Weights of a small GPT-style language model, trained from scratch on English Wikipedia: biases.
MLP neurons of a small language model. Each row is named by its layer, matrix (up: input weights) and neuron, and shows model dimensions 0-255. Each number is 500 + 40 x the weight over its row's rms, rounded and kept within 0 to 999. Numbers have three digits each.
After each neuron's rows, "fires in" lists the words (lower case) most often at its 100 highest values on Wikipedia text that the model never trained on. A number after a token or word is its count.

L10.up350:571564485572534471430496459539528543495503524498472499494483472525495442529515532423566472525473561442492413534493535559450503502506481532481562503479501472445507495395462528530489504480477549450486457565508565528490522452497495507396456483525564463558513481552518506520472378523521486476487523561468461451530521549502499526422542520510473431495513453498479545509525522412469513521493444527495522473513463551520546500551491550481507401495461449509528545466486447516418535412450500553520514520475509553487490477547415543481491492466535444554481496470426484506509527437526556562531505528538567524486383461538450554511507530529422516460471502483484514440453486523492532537537526474582501468473584506519507486499476431487531541511519443471565473438418549513532489490489520
fires in: "for" 26, "in" 10, "history" 7, "research" 5, "with" 5

L6.up67:490456484464500479565429499511558528423490477514518445486554414560520513502441525457522479548497455452510497514573430569491475500539456537528457457570558545483472496585534523472450536472484535514490467541509439502492536554441466492462524558456482546501551522501457565580553518490527482481544490446456423464483515506581489556475472511530492493467467517540508495539436533496506594489505540480486411454513469461524524554523528471517499514510483563465518559568517398416545532548475474503489529451454500440485510473511572520557532513497436491454383551467554522479478475433503482531453475517525548454562471432489542511471537559523514529469467449490567466499492479463476441442430509504484469499523470506532497503478569455544556572427481531503539489560470552492521468543461531
fires in: "by" 28, "in" 8, "on" 7, "youtube" 6, "under" 6, "gave" 4

L7.up110:506501441442567568540435453546555432548525504506576515484447480500476475548487553583507454518504485489481504444425536473541536517506415482530455486464491576476526517508479566491439594464483488502475487538522576524499507583453533498481473541521460473458475491505502478535483499466496486451489537490490512504573519584475484509472589546496386531485497533489499458466457509499484541469541474493488485523568537524492481498494492530556492487555516450508540465539598381495432433500487515506478515555521567547474498487590466512498462435484474472429446513419524456534486511527575551582492476470498520481467561458560531488462488547473478498554489544519527490420495420469471469464500495472574482494496468541509549467429516430452532500470506534476495555546487526568527494446573506
fires in: "on" 65, "of" 25

L7.up57:460505563550559493508525559517415507477471480487521460582442553572431543520424533491484493538517511481511479515392425517494566487578477508509509593524461494489505541515495510475483533518523541505438523495452529470497442484536498480560560490474487572578491483408494499555450538504565535417489523497470487468462480491512443495507397477498574526575480586510514528507461480496510490534456508450559560527453471491445502524455466518503522538440548481520470484486438518457469473447542466556533498510475525503463541584556453500479500491429434459516482517431546507517457545463510489508541467451553457486428530480540520558525496497449507475483507549474452501511502444479551464501510489512492545424465525467584538522447560569471564477489507487417510481539423578519552529468491467
fires in: "of" 26, "sq" 12, "additional" 4, "consisted" 4, "year" 4, "built" 4

L7.up656:479515551525498481511490480546487455489520545547452565503461491550452453429539557506464483512540505502554458465512458527456471485483455537456555459536537531467532453541442462529503531505446533514552533484570478479456449485549476532488487477569468488518528548457545486461535430488554405482409418457460539531535446551519489442576482524521520472519464551500531507548500574519495571455447523503553530437501522515451437520472503554506561524497521444499546470470536453502515546446475466545470525509514558461547496484511508544538539451503543548445512541511500491489490425517520594531471493459549498589508501444485531499507519460435480499527518532477368533525507500379577492477474485481462427530477408446497482508450556541514462482457517516414460473475495547547522554444503458
fires in: "for" 30, "of" 17, "force" 11, "defense" 4

L6.up1005:447519476538542490470492499507427574491539532471539477495499532543519529527545463504482448514504516462530535506475461548476531461527462487578488409441487510495492521449491468502455515537509498512408467531503492575538548498522504545543501465532556530528498549524620565553472511540547465509502491485487473481525435539487520498461511450409516535537559509486568502479504509474512499452492498579477528484468498550488462523526478580501471539554404561469517514531594444478471508430454458531576478514534616415578515418531459449507458505550554538512462470473489498482465503509514522444499561531493571522465510405467486483523548527466475463537452526497468455499435447510457496515541456491577448492484516484435438472483541416554555474535533554488449471477460504578544458452486526
fires in: "to" 45, "of" 25, "for" 6, "in" 5, "as" 4

L6.up17:439517514493461491470470453512507509467482529454499476548473524504537486550536471432539504545430556580515467453551474482512501444504460470507576410523530534423501552496490561456472506476394470485449467506523504521491450523453469510517483498521514505520423539505561504515450523472578478542565476454501547507520499518496541545441536458545466627483485491474587581499461510487429563483552543465545546475524510496485481466536536456492439511541446483488454450575526501482540575593511520491526508473458554506483515456504508478516523517497496572489492445534504479550441476521563549493461463542508518478472486464558555425506465611458455454472434479456482445536455509462454472472520441565464494525557511485436502457513533468516535465473541548435427478513419477525439453493545508
fires in: "of" 24, "to" 17, "in" 7, "complete" 6, "released" 4

L10.up169:520477442509494488496470522529541426496531548509497522536456505522521566455477511505479406483446531533532501521530488554506434466512436521463562422535470532469522516551482478518409490477549529463435421551557457491473529568496510473502466377521523543484529522428577485519561440510565468503529533514474481521431473503504450509564488531479587503476459549531513465483502523565463495500478496545484478446507479534545460589454552454523489537459522490503473500463515547532507470473528546452514484595467536431555582571511546483527603557483486497486496553530566503414469493520488480513479540499461505419544498434511535496473570483510506527460499447468491424519450480458433492425515529505474528494456413494449556431450495532452429564488538472503517518536523529443499491493500526
fires in: "in" 56, "of" 25

L10.up789:541398566513479472507518546509443490466468454468508490482467456485545485446577566532379463497506536527498515472487544461411509523420492545428468493490503464410596469392462504520487573498463478536477531497517534458490502504526440475590582531505519480487485482545575555531493518492507522537427475487410445487467460467555556482497515545482469517540437463518461568545481507515459497534429464498458504510524495497504556500468492521431471521470498538524537549501549472469514500521500538498458453476514485564549425459483476586485530474510507532508559523494482477509573555483534393497472473492527452506538421507492525469534548510522505540479530508459550516566517538477463506536539461500499580538516501478450464569440571522432421540493492429468522464503535544529502506501554485
fires in: "and" 42, "group" 4, "phase" 4

L6.up227:502454437480549501501488401465450546553492487500539432479556525525478405515440495473475437520517510466487522558436552466400505517463494483488470496492477491483510515504513535508455542487418489575473502528524477458432587490486512519494489461540513477461544486504567386438526511438452543482599511453486485520472451502500452571425471511575515510520428472564478536518518487528495453472494543542474497543554504595456536486473548575519477528511451445503547457520511447559499482478470505528587517487541441547541529542485423505568458516495478497500520461467575517536406485584505498459578473485519477482491532396569540541490474492495533560521571468526454485497482550540482525494515487487478490467555501464501491533521505517487512568488501509468480433501469450596482503497557463
fires in: "of" 27, "to" 22, "among" 11, "in" 5, "either" 4

L7.up353:530495455554513494579474537488450453494556481537456471452431476458458526533544505551480479572553537534446490494517549564444503456513526473476512533586511499514518460487540484484423448493465568541473510483561492486456490558465465521478466457515532591507502460529481546528544543501512490517509442561463566518485511444569458530511473445456542477464486493565505552513420558454533523459437531489472492517472516502501488542520466507477493509503533446478570489539499501458409499511451552528512543515530511468543487558530448463478503466475488543418485540454595456532555552447514524472507475520479542493543473531540561473411516514470568500479432483418455537503432537451489582511484502391544540405461489503517449473486498560473512512521532488468513469476571640516526510487485457
fires in: "after" 29, "from" 26, "led" 8, "by" 6, "had" 6

L9.up29:566529487510472552513519492426405498472523542519487506458506579511548514465543508507457398527483500514558523528484505461495449536594476557442462512472541449500492481466485528512553489414500513491533551528502598544485480422474498549526486434435537527574458508508529388554488489482502445437490514485437397511551513502545475519495456551418468475536435470548497587473499527539535525485487539471476550502474503438533493426460449524570461556483515486527412451509459430533519476569494475526523496569516522483542471496517483480491468581484493472468503469503494524446405600465497529490497532521502417525482488481569457533499512561500559457552513550492504494543477468532539491513493540520502492452439552467468569495476476472541481475506522485457514531519387516482511457520537493
fires in: "an" 69, "another" 5

L8.up109:534434502478466511478494488476469430478473532495456494514512639510490459500466540519500507519549522486454391497556507575517508469506492553493426479498551550527479573502453534494510508492531496459529456584589549543486461514487482469475459467449500494520484485459535506410427528484571513459564444500521555458505516448486503461437530473514535541475507447473514533453520501478518507503468501537534520496515418512492550489540454529515537476524415466493500468525519583502490509463482473580430494460507504557470505505526510551514561547530570459492533488446502502468519524623547490510431544483485463429533546434533535449550555564442498457439458486513555502518444478497516497486540442489499468542491536423497469500513505455545412441540538563454474420547444528502580445476491448
fires in: "of" 70, "to" 12

L10.up212:543543457516472538581505525464527534512541512479550493451513487498490569492461454509456467482470562513539385505539486449458503528476456468470549458487563494525505550450516573484547495483468564440508472519463513499414480445534526415480485469483495556498537534552469465483470530497512460488525509494508492488453420468536509490499496522404472548475482512523532489482466511501580532500472525514478537575530465508498502476509470542521520546528414520467525517547427511436439590481517509519528385447485511509526509474544434503459561485497399510501489514543406586509521529469502514474485512533494488530522476461598487501495486524528437476471500565534471489529582492574493507466501524527547559507544483432538529521465487444502449528456453479530495512561362471501453394563489436
fires in: "an" 63, "another" 8

L6.up607:491518555525554442486526527524420413491495450450445444528527477470539502497533586508496480539531516414526555463483616534541487473537489510498488481546542504437479562485507452492492504540507508500524403526535480421544465532510495482524557457500517488476529514476601481574546519560471514485437483489456480455523471484490483467589442466426478490550553568497482520514555461472417463455437503481505480557444545479544496464472497490542458473475548537479515529478501448463515577449557513485521532464553474456506538513497496551469500541483520514478490514493438404490488470534492528575538498427494503476563493539502514497585428541475476505563535431539567506527517416454484446506504512500496546450543496533480464495520513559530526488483567430541458514538455597532543411521533512
fires in: "and" 81

L10.up450:557501423547571561424491472507501515480476486523540525471487466461438512600506460521407424564510542460522518468577497495385504525568482480533484498539522545505538463526564528547500508468527575478417530572518493547512506511461506518508418498518432483487469477523512484500457496471533493491516488431443481466550460480501502524548476520578451498530419501507504553427521489490525540480524523524506495437462490492452458511497481544501525397510448486454488456496560545490544529461511483502474509448581445484497486526490517446454451562558493510531516495523502522486473536590499529475436406454446563503487436420488584418498555493498495487515561434528520499537490533474466478455468453487508525426540554436483509531542505418543468513548573530509470450503459520538528471537457513
fires in: "to" 37, "of" 14, "in" 8

L3.up20:578495506502422437485499482471452424527435524520474490478436480560510508507474499490484483501481556487557489496445521485553491448494574479464468489505520548566536501509494487503507487433432524450495445557398497468518505512560536494459566476462419445540460462415499481539578536444524568494566468453494506472468574490515479532539518525484543530425519420515477490499494476570486506599488496458598463488536554554453501506506509479440518567560487579488517507515499466521484454536485524593558511483558442464470506487512401569487475580503478459525458436549504587498454552454460470484493511492464523524496476535537517471443456512481551502549517447532467480523386573434487524465498506523500444472492468468534500525482509511536505443532529509533538503442490532487539519485582509
fires in: "another" 15, "announced" 15, "present" 15, "established" 12, "cultural" 10

L7.up296:492528421488577508528472433523516523555539476534518513512538537444452438525477459473534432491462519431497471500476498516451441538513431480542548506521497526493550448520577571399473547412547526466499479506496470521481524547520548538535577531484470452524490540523542482468500501434509514432525567537557489554474476482502521563513511492469426479572522408555547588446527528510519475529477488476529470509488543493450506512491567496530548465556548534489465499509487494486474492483489579522506503548476469496532478437464518479477545440485562479426436488453545496447514481527564565458549489491478498443498459530516494512435550467499469518578530468537472465467556533431436444476500460445494511497461444457568446491548474494508488511489454503522441391438474595536476545511564436
fires in: "of" 50, "by" 13

L8.up12:486448547488480574537462550492458486540478419534525475475571510505540533505441450589535429545402545443511517424476483480468437479542497534470488468501469570596490499521506506449556471563538531509517472467507493423469498414506573456510550421440478487564484491518457501542508602500466493447482462461476497549488510538508518491508420528497541449446499459470548483525501519486510454441461517565531456404477496591512493473517475561517532517417478474498512498539512498487547526500489466557499503464560448418564511562466521490531523511484464534456481522519455420461562533457547454462541545553493497493486471495489438489503449566532509515517558562497468514566517486562532551516489451530494500506461503423478551452564538465523528438528464517505501540475445576458480526492467518
fires in: "an" 49, "another" 12

L9.up456:481521452459511534556501554440415464512448528543463520515541535507475478483494449581503496603547579541493434514471484523396547538544413525461495513566467506540517508447463431519531422483431516513454483505534503536480576515564467492450543438467507543521476536585443522493550527428553463512505535504507495407520529444520481492465440509474497472498526499524553514493544455433579486458551540488448505500523465510477565486448467478508496440488526451444539517461490473509498497511480556595498514442465515459550498474480539579505507515547478530521464483503548591514526470490511486497525530447468501493517497502482504497386531503498513475505512434495519491499456564541547481491551436476510538555548529551450541514509442481452481513495460498490433590434491491485506595511561417
fires in: "is" 22, "a" 13, "as" 7, "was" 6, "up" 5

L10.up53:548478480546461495515460509515526516439511433518479412512513496575502465467489505547569519549526470470495427465474506566500511484462425567508567431571492488485517517418427499525494479481446464462484489529569457536439457542526426523507493503538493525522438436480504542509532533560576532514575522530407473452495521492485458541528517494511517478519534571516526599535532413397520525440500420523503456518548501495516391497464518472476482553491464505542522523519462462453578567549511476457493513482484434543510521516504464499554513615501552549496581562471541540507449518480494483480558511413480475484505527495452547520486529480525544464489525522498486504542446464531495424452563423528466472576474532476463439518443479504510493493555450529495502498521460520492482559508512470
fires in: "is" 40, "without" 10, "are" 9, "would" 6, "only" 5, "was" 4

L6.up362:503527535495511486474478388582446434461499442537533539448495443511414506543525470503499455574498604485507517472502455503498483514492483527484518474497396492443528433522483477481476514481483537499531468525556521504429463556435463498500484498470489450490520530514519515468498533475628524529506484581619503566504527536517536515493475427467519474458561484527534489499467422458472502450502537453501471463546441491488493557510566483459512540497576454469467458544491540519515529444480468566537509491536529473456575534460518592553531470531562448547501531539530474489491479509430512544525502471453497483483557486518600433511522533532437498467415521527467536501482483500520509453503529516525446420452475438450518565449558476519434544485604549524503497473532520523481495474466477
fires in: "on" 37, "next" 14, "la" 9, "first" 9, "of" 4